Part of a small language model's weights.
Size: 9 layers, width 768, 8 heads of 96 (1 for keys and values), MLP 2048 SwiGLU, vocabulary 8192, 67M parameters.
Architecture: RMSNorm before each block, rotary positions, no biases in attention or MLP, untied embeddings.
Training: a variant of Adam for these matrices, 903M tokens, 6887 steps.
MLP neurons of a small language model. Each row is named by its layer, matrix (gate and up: input weights; down: output weights) and neuron, and shows model dimensions 624-719. Each number is 500 + 50 x the weight over its row's rms, rounded and kept within 0 to 999. Numbers have three digits each. A neuron's up and down rows have the sign that makes its largest values positive.
After each neuron's rows, "fires after" lists the tokens most often just before its 100 highest values on Wikipedia text that the model never trained on.

L4.gate208:581591505482453464560475546440486508484502483518441496544495574471555374577545540509526482612423553507666503437435421500445519524529441575597561497439489469471517546555510516583537486481491467470489516534392416452480513504414469489593566478501585466481567538523489482511553584643393514598
L4.up208:525416530470477527529441474516513442458499527526480438540509488501504533565441478545427481457449559574540609479480586449475435480519550552554534489504504570493493541483600424506503588409556444452445520428593530543521525393561469557564438607524453419489538477591432525538453406513490471472
L4.down208:460432426408485529439502412467457466498544488516529526435465460495571510515394581486479472445604512471458444495570495522477470583583548465421453505513488460529539550505459568534446482486455504478466576466453538514426570557573447565448505551569461476550493467453402540547662546503439446450
fires after: " ", "-"

L6.gate1577:491522510503536442469486438436471471497457460428576490472530518423424428433575468449511391438474496474421507464417513525434553574508424520529571425474440457466476440595543508603482541432511558483486439519468443554503488553409492537486420410501461501434536495465533469427481537478490540471
L6.up1577:517478558493424465426524424454421389473466520458421563510461431509427502549418438549507443547368590462444488451469453536421566547576419536512567613556455503459491546516507442576482491479434557518526526597462497409479460553480563408475505449521569598471588509524486598452467475575581574525
L6.down1577:443563486471545510441528524511483528584471497569466485566510412454466416527503480436468530511421565465441506469489494492491482466556455462461493568519486456476497565473500540524453534496440508421585518572450409457610558479470470439563480457630440430549517553481359526485592487493603442488
fires after: "2", ",", "8", "1", " United", "0"

L4.gate1173:501632433479480492421470557484405551474496543470474534578409529384523514493507475427478452431536606469573478506571447520559540473494485549477551506457524475501515386552475469556447527533518573453533579572468472447485497530506509435619470565473574461469476524488490431556447481565427524603
L4.up1173:491495560529543562469468599477490585414434618483453586564397520455591565465606542448507534502483556533478501563571521481563538567561490494463536585578581529445446442537526454494491516504494453517465491481483542485513478435524521448472466489474434418453579531423466517578479554460460443452
L4.down1173:450426579438513494519484553454533491524574452472454478527540525432443492528451494457483509560505379542453491523500504485433498549486543502451492543511538483423505543504494512420471499469467514522446434520510417505546529560509414532430497493567408490552517513530385549416516437408556452441
fires after: " ", " de", " the"

L6.gate759:397568464537545532458481545434479495550507548546513535515511439516389516507414467449509554523515456504573593570477575540521462549560499410460493459501548489461521460608493495461456526518550561550489514580544471518522598579481523415509438553427454490437493530413527396625516472537472490553
L6.up759:378420466477534494516464521516452507470406443428488473583513434482469467442409499488583502585488552564485447479570573475573479506494511425478507623489511532466501408460435479512442448474479553489479552498523470393555621532457413411450458549476439435573466427541576530571548561454469551577
L6.down759:564440465542552520500490513545480525536559556598515543547459634517475409486591479528430520488514475453443467564472591448491526543505565578451539454525434443472478504496643418480524479555558411518523580510399473536421476541452563371491478548497499511520489540610404515445538530481514442590
fires after: " the", " in", " its"

L4.gate1012:556390487512435531534561539549486499591564556439537511509508517423531462443391480506438538508461449444486542468506448508388453461456463410489442467471432481410495564497561462476539476454447554584504559459474524462470529445431495474576467515551621550555470446558541509393540436565622455489
L4.up1012:503507469501435452452505476534502491507557536561519549527507541558541458455567444560475380480493448506498512496593439509460419446487471392544496544453571469500458499529418507493570546551465503529449531509485467530511569431515562448526424452548471405524493447429500538483508499463426496591
L4.down1012:490492501451555431557445675449529512505501583455469429552420535531421540521513478443492608536442551502503512506424486499589496491516618556484453475549549534471497510519481586524416540539419460455526551481555453510477490509543368527540411497605511529437527549509443430393527477589493533526
fires after: "2", "0", "|", "-", ":", "1"

L6.gate791:533371417523523590511512513467539501494476551466372532465450440603543512577504528567507402528514520378550449414517511601582578462478421487546546466530453517543508502468494493494456539420535585544431574536512432509464483532428528512414552495571565488552559530545497479543547434458511537495
L6.up791:461507512490479471581525410502512472408601455543440505478505396479436399485536569518394474406504510435534465499500579489490499521472399549486490507372582604483543460536463498458549474455561434470565554430529465550569474472459520575504475635554458505586447451527554502534567442476554504493
L6.down791:503520449542513551473502437562445391533426444601415503433561509514522397505516515470460505581410560482547513527517512520536536486498417487411535470522480454486453528572472413540480498546487505615524480468515421429486459560452509489464442447518473616467582546550503566475520553559611542498
fires after: " ", "9", "On"

L4.gate336:553485521419467516490617486463625521482534373480444510546508449512518481532403507583523551458526594553505485514395523569438525556508534515498421531437498516488469423438531504497462438424458532493471509479551421578395539495554475494550593461460465583558433466378380580490533521509543468494
L4.up336:462532487451420484466416483538426487420379489503463421516514559421515490494507468483496545492445513554438458531537545558546466591553548599540491518567453463529547478472453482536479526565538414550611504495565548410491508443499468547544545503601440480458588455458459529479537450544497420513
L4.down336:559509510466568503556575383513554541518499416463548517412490539591459505501465513526495494545498525497575511528484480517450463451442530462524454525453449473553497489546520530499444526535448471633624511530510473560507490500523540543596523498469588492521528518448549514536477459509581490457
fires after: " |", " ", "N", " Ju", " Li"

L4.gate485:560506515514535509482578538443454435590547560507531429501510516572464471473548476528532527464492521550451553461483464524504582440530484451434553484511456530508550450566569477469492513521469523496547459524553427611569522568514568495515472492567541556461434557517573515509542458550552559524
L4.up485:509493389425438545535604547481602499543518508558629466536552461466461453583514458444558444521543640560466469491497522507500592504543393438520591589497522562546451486459527542574424435563586461525572547512452574530474516407487535586532506546508544541529566594381486494439542529557525552442
L4.down485:524515522532473479462340509459427531407464490531438365523511536472483467416457472461442525572441480447487501522457423446521451497493547530541519455542447513439520544502461554494507424485475540497455531548527501512420449494537463415525521500466426484561559496520509501567492520449474523614
fires after: " ", "2", "0"

L6.gate896:538575476479487526450489391524522514591532530398513545503434520516537482505512522495522463486504467484530503529516555500542510505462425485450511480565501552441476486538507501484410544473543497446527430478502552499482523424473482545540503499609376480421466517414460586606473472482494491527
L6.up896:492432541496476525500472479445520491545532508551545429509496397407480453540508594395512498438479434564579499482496549450554438523502481565494528511474570434539560544509443491463584465576603487501458424423543408560409501483635517498572542521479464461487497583538565580447548564494541455425
L6.down896:521515531480456493415535496564463489542527566306537545553522488564503550460478498482487519434534500479517569559487583474463583490424488461477559504496509455497424427482523461526448472415530561479481528554479523475557484596484502489465517535442451452550535465555495504496395489502509434484
fires after: " in", " of", " the", "in", " at", " In"

L4.gate1952:535535492456514419469588525490446570565431502550526484536553462418513463546517433405533562548510512533497525530484490552468439609463448436520559601492484504566511487459524536535529561460585551483450512501536501439465465423489438475502466586528528449566485445483407479503490516569477561458
L4.up1952:493492533436619452572395454504485639497612517469527534498525498555560510523395492503520545476479455515517491534560442586515463525438616479586566557450538468454438545503561463539479491556490495550511577562534444501513399519407519464545475540530538554601455491456479426403462465501568570501
L4.down1952:435457439453473572547458517440506449474497499499571492480497476589486501454525523515485512467533438424530567546516508559569566550459463532536443535535515477606446460547442605499557416484510375588584433448523581408500556549477488432594500544604622475536603572468497653468507531541619449576
fires after: " ", ",", " Ber", "\n", "|", "1"

L6.gate456:499504491554449535488505584555509407480470481445609424499506523463493514507424511491455453584485568512504539561522473501484456443558393395441548449564474610400602517496503548580494521403512456531497485500503447513518509475489510472543546534515544531540470547450507519498504425447583459497
L6.up456:543535495487431492506454556505462465529626455579631472461549507550449527547565549528529449464531537489567533537473546432502463495431472478478405574468530529431582522511519385468496480472450445542428451500478485603537512524560587487526501470533523508554558546510527469527552509402478402453
L6.down456:454520570451453522498436477487498496558560562470499518498402508485490533391511510469457413465540425532545542490401501456454416561406581561560513480470505484525436472468496553387534532477489464554527514517496478462429434533457418565478512503456499551479461387440543520503501454515491597553
fires after: "9", "8", "7", "2", "3", "1"

L4.gate311:555489481421491519591531529470494499483431473496512519590547530427430570550422525492574608436435476373533509441529536580524499391508450487540514550524488526492446423524428571567417471574544442466507554588489452452549454517553559457482580459485379503439500485533545531503535515449484419583
L4.up311:528451496472521523578462454533494412526497431536580477421477548499454415448491460564470578523558468457455462549480456572513484448492465549408464549494592534572490453529491463535544521559561490575549517459448507491459503567516438439464492567524547467445427505619491522468485499559543508500
L4.down311:497551488459458565558470471560546513493570518571460521505463495517517560499478529475491437464487478323530538479466618487499475497516482550501480490499484561505463430525436565423420473579460472518461566531481502418593487546471510595489538494544519520581529393470564584473502504501554514466
fires after: " ", " –"

L4.gate1219:515543533519481491419430484480512499549459563448517521523406507495506528538500422475418530520561493602602579377488518528437560405408445524376493402537520553391510529562522419464468466536452525451475478515439498498534506470449425500523492492482558441515579472474409400584434412477412495483
L4.up1219:525533525525525482542602561497608535549583471452469523483446448511613427588507574514515535473457549511512498564546531460521461538511485445522455575548538484470533420549536545508489521584501430430445526457489497464494528508456486425440526547442525502495423453432505592478501565464563466486
L4.down1219:546487482446541531501445465519489471533401393498498505485582588494474539564436420518457417524516460432507523434449391515413489461500479548459505436534475450524494460467528475436460584400416556515515502522508504494477515443580414595534521454532558517515433594486474449524466421570539483561
fires after: " ", "2", ":", "-", " E"

L4.gate513:516483521524547471418478547535488434445468585453488478505419544607546483456523504527546529464435457436502548495409497515429535542586503614434509526485509459504539575463502462615521585435511515484439511511475445479557496486533531554417403464494451477509471488566562540568527539489467498480
L4.up513:562496423612521459409437594505610482514462498455396549520419506504431449390505547497513516484545519435504561445555533463552498506530477453496444508457529500538532532538512530619533462466506442469480583387522559439479456438571516461480531504550417430546445449453503503518476457440472503497
L4.down513:526565409401486517583498532577433529505510524522531465443476529484496488593459419502558580470479472532514481518536495486427513454408553563544513485496500473444557422427578465480512601488574464509521359483458426478576480535606584473514507505571576556497612517480650642508486516522458426507
fires after: " ", "–", "1"

L6.gate935:564439501539507529497531478505554565448490494422453418482504462429548458493457583465535536437544521489532495478504438486466424467493549428490478502543478454454587498518454475456415450512487597484535448466520619483462550557441446434544507460432483488516422508488446511477508560454587475456
L6.up935:506530446560491572446460432579545526493510454503412469484526540375571428526498562419543501485527523565477457415480576469565508582540543523614453475503597483471544472576494529519521456465475504411461398477543582562424564506448475471486502478532403392426524568482427426573446458505477577459
L6.down935:467537501519539571464556555493448567466535456544540563457487544422568543521483543477438505571469488530482455542592557557482472456564456505478551459590564461549539513541529509483530539489451583521543471535470462454474516525516517550459532462496467524495548440555570436460555427598542468457
fires after: "\n", ";", " |", "0", " "

L4.gate467:449450478498454425465455542534467523448523510479462473460489502486533552487452514482445515511538478467422514482496589473487494489501477523468510452570515485461485524462573520480488512472536483544393447432589506405492560566538447453618453536589445493581485386462531446528530475596470486478
L4.up467:447477425421461497431491470478554538532439449555489560582486548503469510463483450591474551548532469521436473548607409461397544538525543410526503536392543445592576560569557479422475564442487475433388588529635526544549505543512533520524478504626450569590454587449506459571570550539444503528
L4.down467:530494556506486410585463530471470513432517516407593501447459535402491475560461560621509584481479497407440471488571482564458511568444419520493483463533575618491521403504533539513518459463555537536515467467445480517404487526512619491396495522476467477521517435517543427474478445498549500491
fires after: " ", "-", "5", "9"

L6.gate308:441454560551412492430549469619418574498481469544436567574427499482466392433568426547498473496409532483501516483519543483472489433534475482489483597492436360509441509398403537593422585517445557428469472458510433534456478520500526575515527490509474510574520486528525442472475419577479521532
L6.up308:458482435556468502501415571455494509442500517453511548547492506555528549487566503587583424494449516540492543493518538497450546526492564640546538518501548482583434534495513522444442483473462476487553534512550493424467547549557463464424512462469434432453448443521467468559574440504424478447
L6.down308:503486496452498506441492499462463512423502502429479460459496472541385566465558547430473486510423521496490515392458503449535547422524383480483405501491448512492489538420463475537496543469537493494596420461451547477532454376509550512445468501526480440533595540428413487546419537484610440568
fires after: " ", "0", "–", "\n", "9", ":"

L4.gate711:409462539476532467570523396487510451488577468489464468533536506420511499471441416446510534533541555454505425493532434461482516530547455448584531584516560536519478566595552532501452552518554541506427596622528482454507513498422465570411461450501464518499628507394528438422458451560522509498
L4.up711:503497581476447459529502478428554502466578430519477535470486524493424517463489451535508575575524561461532458502579581454518467549607443496444533541456606528406452446506538450492545443542467537490521516476452453502474490439572474583541518537507587472507532535531522515470552527591545584488
L4.down711:534543503499483487571458413503403568553491458585512529508456499508515508515499575512521414551489456537512440446424477484438538391435538514608569483507460493548517589554541532459510553483494570497392538576455597530595586581385553447526497487484459475499544483462524422543492521453473463496
fires after: ",", " Mar"

L6.gate1497:469475455495498424556543502548578521420565448514490541507432513519557539576453547506454421454552486493505521481421471469436499457474517439564568545445467453512477456428460527483527461458417426506468510477559537535553503499549422583533597463402524553540474446560551540473547506468552471527
L6.up1497:491514454456503533535445559540465554486429465578501512525511588491469600490362528487469470455503538533418454533562480568506530515518433421393503462485454547579441467588582483538464506462553493457553425605581520397561540609441518431484450590521475556506534525462579493466413556537480527457
L6.down1497:458467413486514452410421570472484450476487457449476499511424456463523492516604443535548563486470476547499490443455522539379500582525494455487548530518414453491559548475475557515494469451528485534355544538438502504361540419574609561506496498567498490513477506498525590466457459581593481535
fires after: "9", " ", "0", "Early", "8", "ke"

L4.gate590:443519471466543430454446550438479443503561480511523497523456420433494443465454548484435537439515521517491448407448421443547548468557524570442496444468429478584496534410540433513534579503442444412482520549497434454399511457416484462521450531430523507526508407629558478449527596449546443518
L4.up590:444495391568584475526505570503539531439535578527413540431467513498601483542560479475511539540591551519593522548516458520561439519495514471422543534437534526603464525568536457559580573536463498411555478526474553516533475456526604484503515558412527446607451561525440466506501451418570554496
L4.down590:489451556449469511466535459493493569527569464517401525546479481487623523497518478565478506588443403459460472548477512482510458519469380536536423548512463541434477497531476542516512565475594508395530612479483518478534436569550474539472530533551550557494401501491509540467562461527597493542
fires after: "1", "9"

L4.gate890:463434560466441534508492525491394417513434471516565454523456464572532414515442456514528505545533454581414509525559500539535541556584331492444565455540459586566540481529459549537504601471545593549416564529442494554552535587517457447584490525541475565544460436462487536541541494525566595486
L4.up890:524461493537580551483520509545498526455504533502389489504353454489588565481527416472559590553475513476556530537476575460497449556463564510538475568576594504550487464435440535647564531556447484466558558500467445450532470486543535510447450483456537446390527494554523611488537589509477439431
L4.down890:400550406444477442546588476595449482555454524486564513435534465465492428547525456440494517470586470567470589526613621471432488405518377511599419463437403412591552518477508408477455497546525462486542466505447471468488486533501490497417437489559509567479506488504512495529544517556476511487
fires after: " ", " (", " \""

L6.gate1986:545400489529451533445532561399503506529485477482457474548472520522492521538605553539448523504545536425473463471536404565542528490474458533557519532551459471395441449439464533415455518557520532413514477509476463435488400529555530514517561536493480525589431505545382529498489477430558538581
L6.up1986:499524490502542563463475624458376526548547539492490523513577525467500451525475469496485529588594456401526457479536477529544411464523506573513452446461545466510516487505510502454460457505541445606552524524595560537506375468456513550477505488523576517450541463492422571473454483546601538557
L6.down1986:435489549598472512567456410540549508498530490516464505419456529394508532481511419447431491530492557508495447565471490498480577504468491466475561395490511468536417489447465531515569497428486508401509464517398563503517550558535462483518490475501481499500568495487439427460458502438573454511
fires after: " ", "–", "1", "\n", "en"

L6.gate608:498454425525552516469583512388558377470594435500442421587451449519426386542506460538499509530487548429479526591454429522402569426556431577495558491460358518537508529433558519487513498452473475493493479478455501558424566577385540563417530562501480445503544492417531523580565450504425507507
L6.up608:557472493431587512525504608474474546526521486416515467431428471468539508428523525536527488501557544433518480545433568471426539552547529475484483524503512572493529530537543588418457496396458486491479510545499474523471473433533565532523564483492453429548438449426433555525509493515496548494
L6.down608:509531527488427403583482441561532560533611538471522495423432496451539438466543520386539489499560587533514568571557527545529535428485482581472490460474420493468495479505552449511490432410617525531457521553430506592564515534524447575475520543471537509569482485491469532455505595542560556506
fires after: " ", ","

L6.gate431:429547435492555443512518546502571555434585514597498408497475478483467418574558601436525591420550533441483547526529522521458500482547527598526485495513508454538478556575487486452490416566546535464467456568547401435489485513538445443488487402492536438561525555384461547490494441484617575459
L6.up431:528498429505507471499533479476430409570504440504480486571564532461463511509513501482513402519439426549502470528452594509504420569455491576503525555443477527550565449495457575486445508501520591446525532578527534488533463389456487540569493541469458486505561513547475452518549471581468528481
L6.down431:394562475456496458517512454523540463504552480437582483522563470494626476492453547512466571524516501450469482453527588483474523444510462464549465456521540484541548479537506466521568454599486509418507445555575533545397454598480614376542431593592531511476490541470572532468542442490608513529
fires after: "s", " and", ",", " ", "en", " |"

L4.gate138:480479488490534445468481550422482522453472549529490544511447532588433444482433493589495450451404577443512499424578526451503466531461429535499491486549486534420512536468515586538416551448486546567473554472494584516523561494546485559463488561454481505587477544549572515602521498425451444475
L4.up138:567506559518409478493495558537468512542514558469514526530442435452543387457454541492465510697514491480530521492468513478557608524516497430388505454514529527405577584475497585448490458522472443494509548441496420502535477506510571398443566449412508555576521497559543389485532529436505516465
L4.down138:516506555441507502485475435466504561509589407382511526542445545443518456536553531515442459501474503570536483480483472457565573569467535507583474484506578544421481532448461547571540592492571512466449474570569455404513521461537496462523451491509502513506525428430572481418551408465500401475
fires after: " ", "re", " Ro", "Ro", "==="

L6.gate870:509492481439459571469427492466487468565497469536531502596520462534405583489580441526502539412441491406469522509511455511449500507548560584474542519522360536459547460486521578511461422495538527438499426621507561443416469558427452551502498536453534547431529479487458564488424591477418536503
L6.up870:540393563470502582612524417452444381543493497477492531450502532478502532418538502509447575530443515515517416491444501449536521454451463473584510510513497527547561442484437469485449448467505488572436398533458601602536577449476498509481496503444542480479466428526439438578532484484529524531
L6.down870:500533450461530509449461567566534552490477599477546448515521454568597585442475591513505392431546376476415418522513447427533481462548469428482465457446560449534521550517474448506525501486324505518556572565500509499419514484548377477563475455456531434552513419525634520522397555507513545454
fires after: "\n", "–", " –", "|"

L6.gate553:534488525496434488476488653511437453465449560554441535548370490441452428500472522444524506556475601525629470438564490553464521508486418444447554419444520515510438492507507534524534596389535488454500503588536437440502444487617482507551491536545520387548411417495528553503558605454513485472
L6.up553:517477552458520549543421573461539437444508601521398473469582529425476505623566472480373544468455536536404520581527439462510428489579516425435505467468508559502539493446534598512500507463499453355478589598551560480477410499417571504519508536467505595432504542413552473540493548415561549406
L6.down553:436530530554536515489517537453522463495489504559497502549461507490606434490646447468556515596546450559464502496414434504511552546502472495473456354509491463504621497554590432485557569493450496598544538504439453575463513527440467494490580387568552575465432502607483480453569385533558439519
fires after: "|", " ", "0", "9", "–", "1"

L6.gate888:540542545457554523563483500539479447515511476490544428544533467331479535506465443464452499465541484455408501435443482402544559505576458514445466427405455481491537502521505511460464448537475586466551529531497457476448523502392518451428514502507528481496476434426461507481499464488413493439
L6.up888:542515417530607526573395422520567435552558489499580531483444477411510526516587409547554533591534476523451425477479537533562544446565582526393656543455467536576456529597513556434413548530520448603440488490534482556535523488422471454549522496495477473475469509422455537561452561462446493496
L6.down888:481562569508478401507404492567542466439370492466474556458473633489573491496563434446490452398518556477467454498617472471533476561451355529532565485552516476488500501490543507503471507412398473612465510499498520489596543450523434527469483447604540474512483504551478484482408467556533454476
fires after: " in", ",", " In", " ", " and", " Le"

L6.gate866:429521482492462574462498531467578538456596511523531473520495494476431501467641424522487528522520595525515461528493530545485551581610477441496575505534547490580497555578471546491567498482513454499554511554468485471446496597529565500451540484495559507526607524454503568598554397525460472472
L6.up866:489490600608553439465528561464468426527559486513500465564569548481480625476584576489488504412475555407528538488529543472519527493590572536580433461520538537501518472563543574507563502440516516476442521483562442589545459528580433542540540539536442483510470501610466481559473550494479455458
L6.down866:496547494517527510574507493627489565492558523481493477485496498577490425577498521517483492549419617595501558626569454596506489579460488473518520569536501420517520570457556432345572503476444471638478437591433541454539568509384506590524525497536468403492574459467486617511504521525497551569
fires after: " ", " (", " United", ","

L4.gate1832:535444504513585511434491408527584487515560454556410402510441457516461599538490486505420465382504490496492485575553499460471543441551458553533597544477608439534471520492422534492537530521457440472456407566477600563577447530543545570447493508506539534432458534582525425460491581500512511538
L4.up1832:539456477575504512552448409547516515536569439546530385527517515508454566460553461499566384587532514492507530494497504520569431482464412446534467456551508518576524604465464487439511454451492569530583428396582516488539444561470428493434459491456536418497449558459507527422445493566483499421
L4.down1832:567528527512543535477504535434468564396409531456533557515538457386478434486493428509460472555489477511549574463439474523514515510495520527539494495513479497485497469521476465538489524501506449433520517555435464445455566393437553532479493461440480522486630468532327488508464587443586538497
fires after: " "

L4.gate579:499453525497443521508507478468449494572489551484488557554532474541475581529580516446447518538462567525464531458454436565430512536528489439567558485521408471471477446517374479573508562515505427521553493500490390453464433485431463425482502445538432562581496353493498513543568486568531452503
L4.up579:435495553511461492532513556522495471472460491461466541548559489455481499469502488576422568521505601447604519493436474555510432473412470523519502619463520479479461477479444455582508473473408561555457592509438504531438522503540588562461473445595491423567552513614466507478507498497477455554
L4.down579:423468440540414471482413449468467452487421574558411527508505543484483532436464532522561433479485566498497551510487507476541532508483460491482462469590517457434438449500468535504556547433504488517485449482451497526418461532427462557527508483628434522468605463551472516438470518465422515478
fires after: " ", "0", ":", "3", "9"

L4.gate710:596438496442505413547599507465480528554551470544406474545457553368554475398561551599408534466490516419520434481475365488487483445444507538532504579477432516480490496456617557507490461511494536476512537494394527493482488474395503581468513525546519446501434468465518505558579562506515493615
L4.up710:509460430436551440467556537546520552552562584546550519519576501515496451450527502525495595517468559580472471508507458551482400509543519470505467387395440539477530547602527592547444481500513469500494500548401605521506503397424528587576575478535538584522497466448575462572515459489517516564
L4.down710:378601520449373620521525559425575537459531440499641450594494514604452563526466398439499489594443442567591505532492514516540478613483474496437526481519490513527505466571427527495500527530482485581533551485544446395519485451542474423460397425467474544435524444479479512428426465528427429532
fires after: "2", "1", " ", "3"

L6.gate143:496514527473532508485451527466575486465512428447511528599400540546426519551523443479557523451430439465562422474486615496467513510528553497539524493482441419576545552468524514487538567470532491484482474402628465530517428522437605592477495439494565444418518497481593591539494493447425554540
L6.up143:440478550401474479526460533449505600449493444564473479458472451489538427538411475441441461540459473536584492437513506496467433540536406555547465578568583457511561484450504460455455497535484488475594375454419456506547496449437488594538434574459566478490558429476420468581568458571564473473
L6.down143:516535496498544452438474513480591484465414377390520495550577615514522499502446481372598505492453504456506484533534467572511477455403509512535560630457468479436447474435543498504500550550547534527487458571488441438542538527531448384498595469426473568576495461492438421563448521492432500518
fires after: " in", " In", " a", " con", " of", " with"

L6.gate115:473441547540480499576461493559476464410490508533486532547547477599491524481560487463515473474475557441538516389494591455561519553486495613505539485491534548532523434415482471482489497587533477536578471525540373447448491456409521458544497537476548427479468489617488433491453531517543496490
L6.up115:493436522525490492549549470517465562409482453471519506533533429509408503416492453473526480527494438511636439478416492444438557549511486483474459480459545421397541474414425496460422474500597490518501451445420511466492514528508468510492496512583474504541465430526444564535594511537545541467
L6.down115:436518595427571504387532513493469532414505548490495549533475431490470567516514527418526519452506437551410506475494485569508453509507519571540540509412523437507455455554450492517604499540468557527590584451436504457362498539514548569487441534485493545564523598533484470537544464572536323620
fires after: " ", "1", "2", "3", "5", "′"

L4.gate1338:491491492426503532438512515571491485492533443541443525518479629457523445350435604524481559633602539525440408493502500469544505513488415472465432497579488523536449491456465538496508428449552569522559526445431452548358566416536499535510445455511517582577460466532510619545524553507490527517
L4.up1338:534492454533574414428440471463475525480532517557433578474498487454522504439512459529444481617558440516521541591430611442516504617447532502493477400561534482505523507438490480517565587559495430402492552490485591517470476463479402411481520453464384525481526512439427551554483450559513505467
L4.down1338:479502540439595623504510424435442492442460502424518459530558437461546540425558583559499427417461552589560489437517509576406502539474507485505526497555450538516609608443545568460599462468470526592508542536475453534478436582517523503557528529565487432515593416499505409486593575535444458455
fires after: " ", " |", "3", "2", " Up", " on"

L4.gate1142:515537566511537411440439524434565526498406565523385462511523454421562416433531563479516515414481521534457538429552505641520535542456449471459433495534497417568482519507388532529495497458551568430427523457430382534396642515450407464544508504447472516471458404614512525524556546438591490584
L4.up1142:510466477446637532544517522434485430549518483498488470442466465462510451536462521487458586427393572482483457492423484435558464517537537422386487464585501604473398500556519593469469550538491482522487574558540497507600562524448647474572500579477530553452536501436428454412438482463533490547
L4.down1142:559539426474534544468599522514407516486492503444486565471454499568429437481589446563537458512446475541461420568412525502544484451496476515427470520455434563514461430466524416457457587516556367481442497542465499494503525418500503497485515500410527560453457550541496557513521521450447577501
fires after: "9", "0", "3", "2", "7", "6"

L4.gate1161:497585494478539399466440618456551360507413491448538432485538487543453513467434490447524590441467493489551504561479442436523511434530418608492496526478515517497447399468523520464507466506504550596546478474589548465498462560563556444580428490596475529448566544581546479538554480544492491503
L4.up1161:521543619493504486442551560533496525528494494521513510453552500617595485549551492533534500501506637475608544542489457592575442543411519468519398422557492545542499452429509476561478520459507503413559499494483500519548547572467433488564544600501527517569540524573447578443531562525443489553
L4.down1161:459478518516494477621484473482492580456559503509403461565473490499475544543488530514570454419530479445461526504527489502418526530492415469538548496500502515436457412486477531472517470511544437459501461386484507471507447423524440484423529441455431547427528517469518441571427500561555491486
fires after: " ", " Li"

L6.gate1648:475397500502490544507552449555479441483369581578524528532506509572451453526447452517558455467545533493547523482443496430523529381596458497529603531458410464549588485506378512551546591510365625612551447432424466563470614500485496577536491530540497444486509506563564439595557530434493494472
L6.up1648:526485422437505534459507493507524472558441470500560498511558438524496543529504460512549417458526462440514539548403455533538517564625438490426428532475492538588502459462507614483395518537598520585516417490503562502558510427519416580450462507458476429550398456447544434429537543550530463479
L6.down1648:406485461501548491433414457528518501449376490560393550424484485549543479497563492445527417402548542511596495493514495473540558460525437427522512446491478488506494545560407493517507487511468609481594460444451424504502529490504506438549465467489564492446509528551410509617480491501516545533
fires after: " ", " (", "–"

L4.gate657:395583461461521535535542586469400490511485427556489466560489481421506407459511525502546530455446524531475504483597539462553513419439513419501528476500419483502464622597469542491503457488524530579460593450492538504515569450560425512427501507525514552469555479461504442583465521505535484539
L4.up657:449508510476487496546515468508473480537389512516507471515465396570543557525440455450508483491538566564561474542489529442483414516473464429476533486470470488473480573467519377517531449579490614614522551555508474504561450590499547478514456584565525446544482472397553410413468528476492447577
L4.down657:486455489466514427465483509451493553469475452475506522401477511417465499468512524629511488453525320392457499486537392447486575557475544500575529481482475523532514530497567575505553562476515407479526562504462608444460510383520480483407473479430456442549493471582449619591536537423573452402
fires after: " ", "1", "0", "4", "2"

L4.gate794:519508473453475526512416559439467508568454523431479472521457387547472441533452458461378461599525471505400486509541548485500462476530459552417564487602486617432433515508565546473444598481537518553542530547482561521532512419452428511484502557578549508496412474410527456480461393536437553515
L4.up794:566553433501495569498492504544536568507526563531515495461446520445454509409455514538467495457474436588473538535523501524482576527502495403539595482470442466593509513489512606533503450505487542491508486443518478436593452594481456501512476501512536544391609416442531508484563476468578424491
L4.down794:494601514492512515527460624487509457477498396494489619450537472510613482537536602439501547573550486536527562564570527508505510442605435519553518475481444408518444497542512414587490513558523467476589610536505413499448505522451545506477488530442503470566507462514406506543474416552524602497
fires after: " |", "4", "-", " ", ":"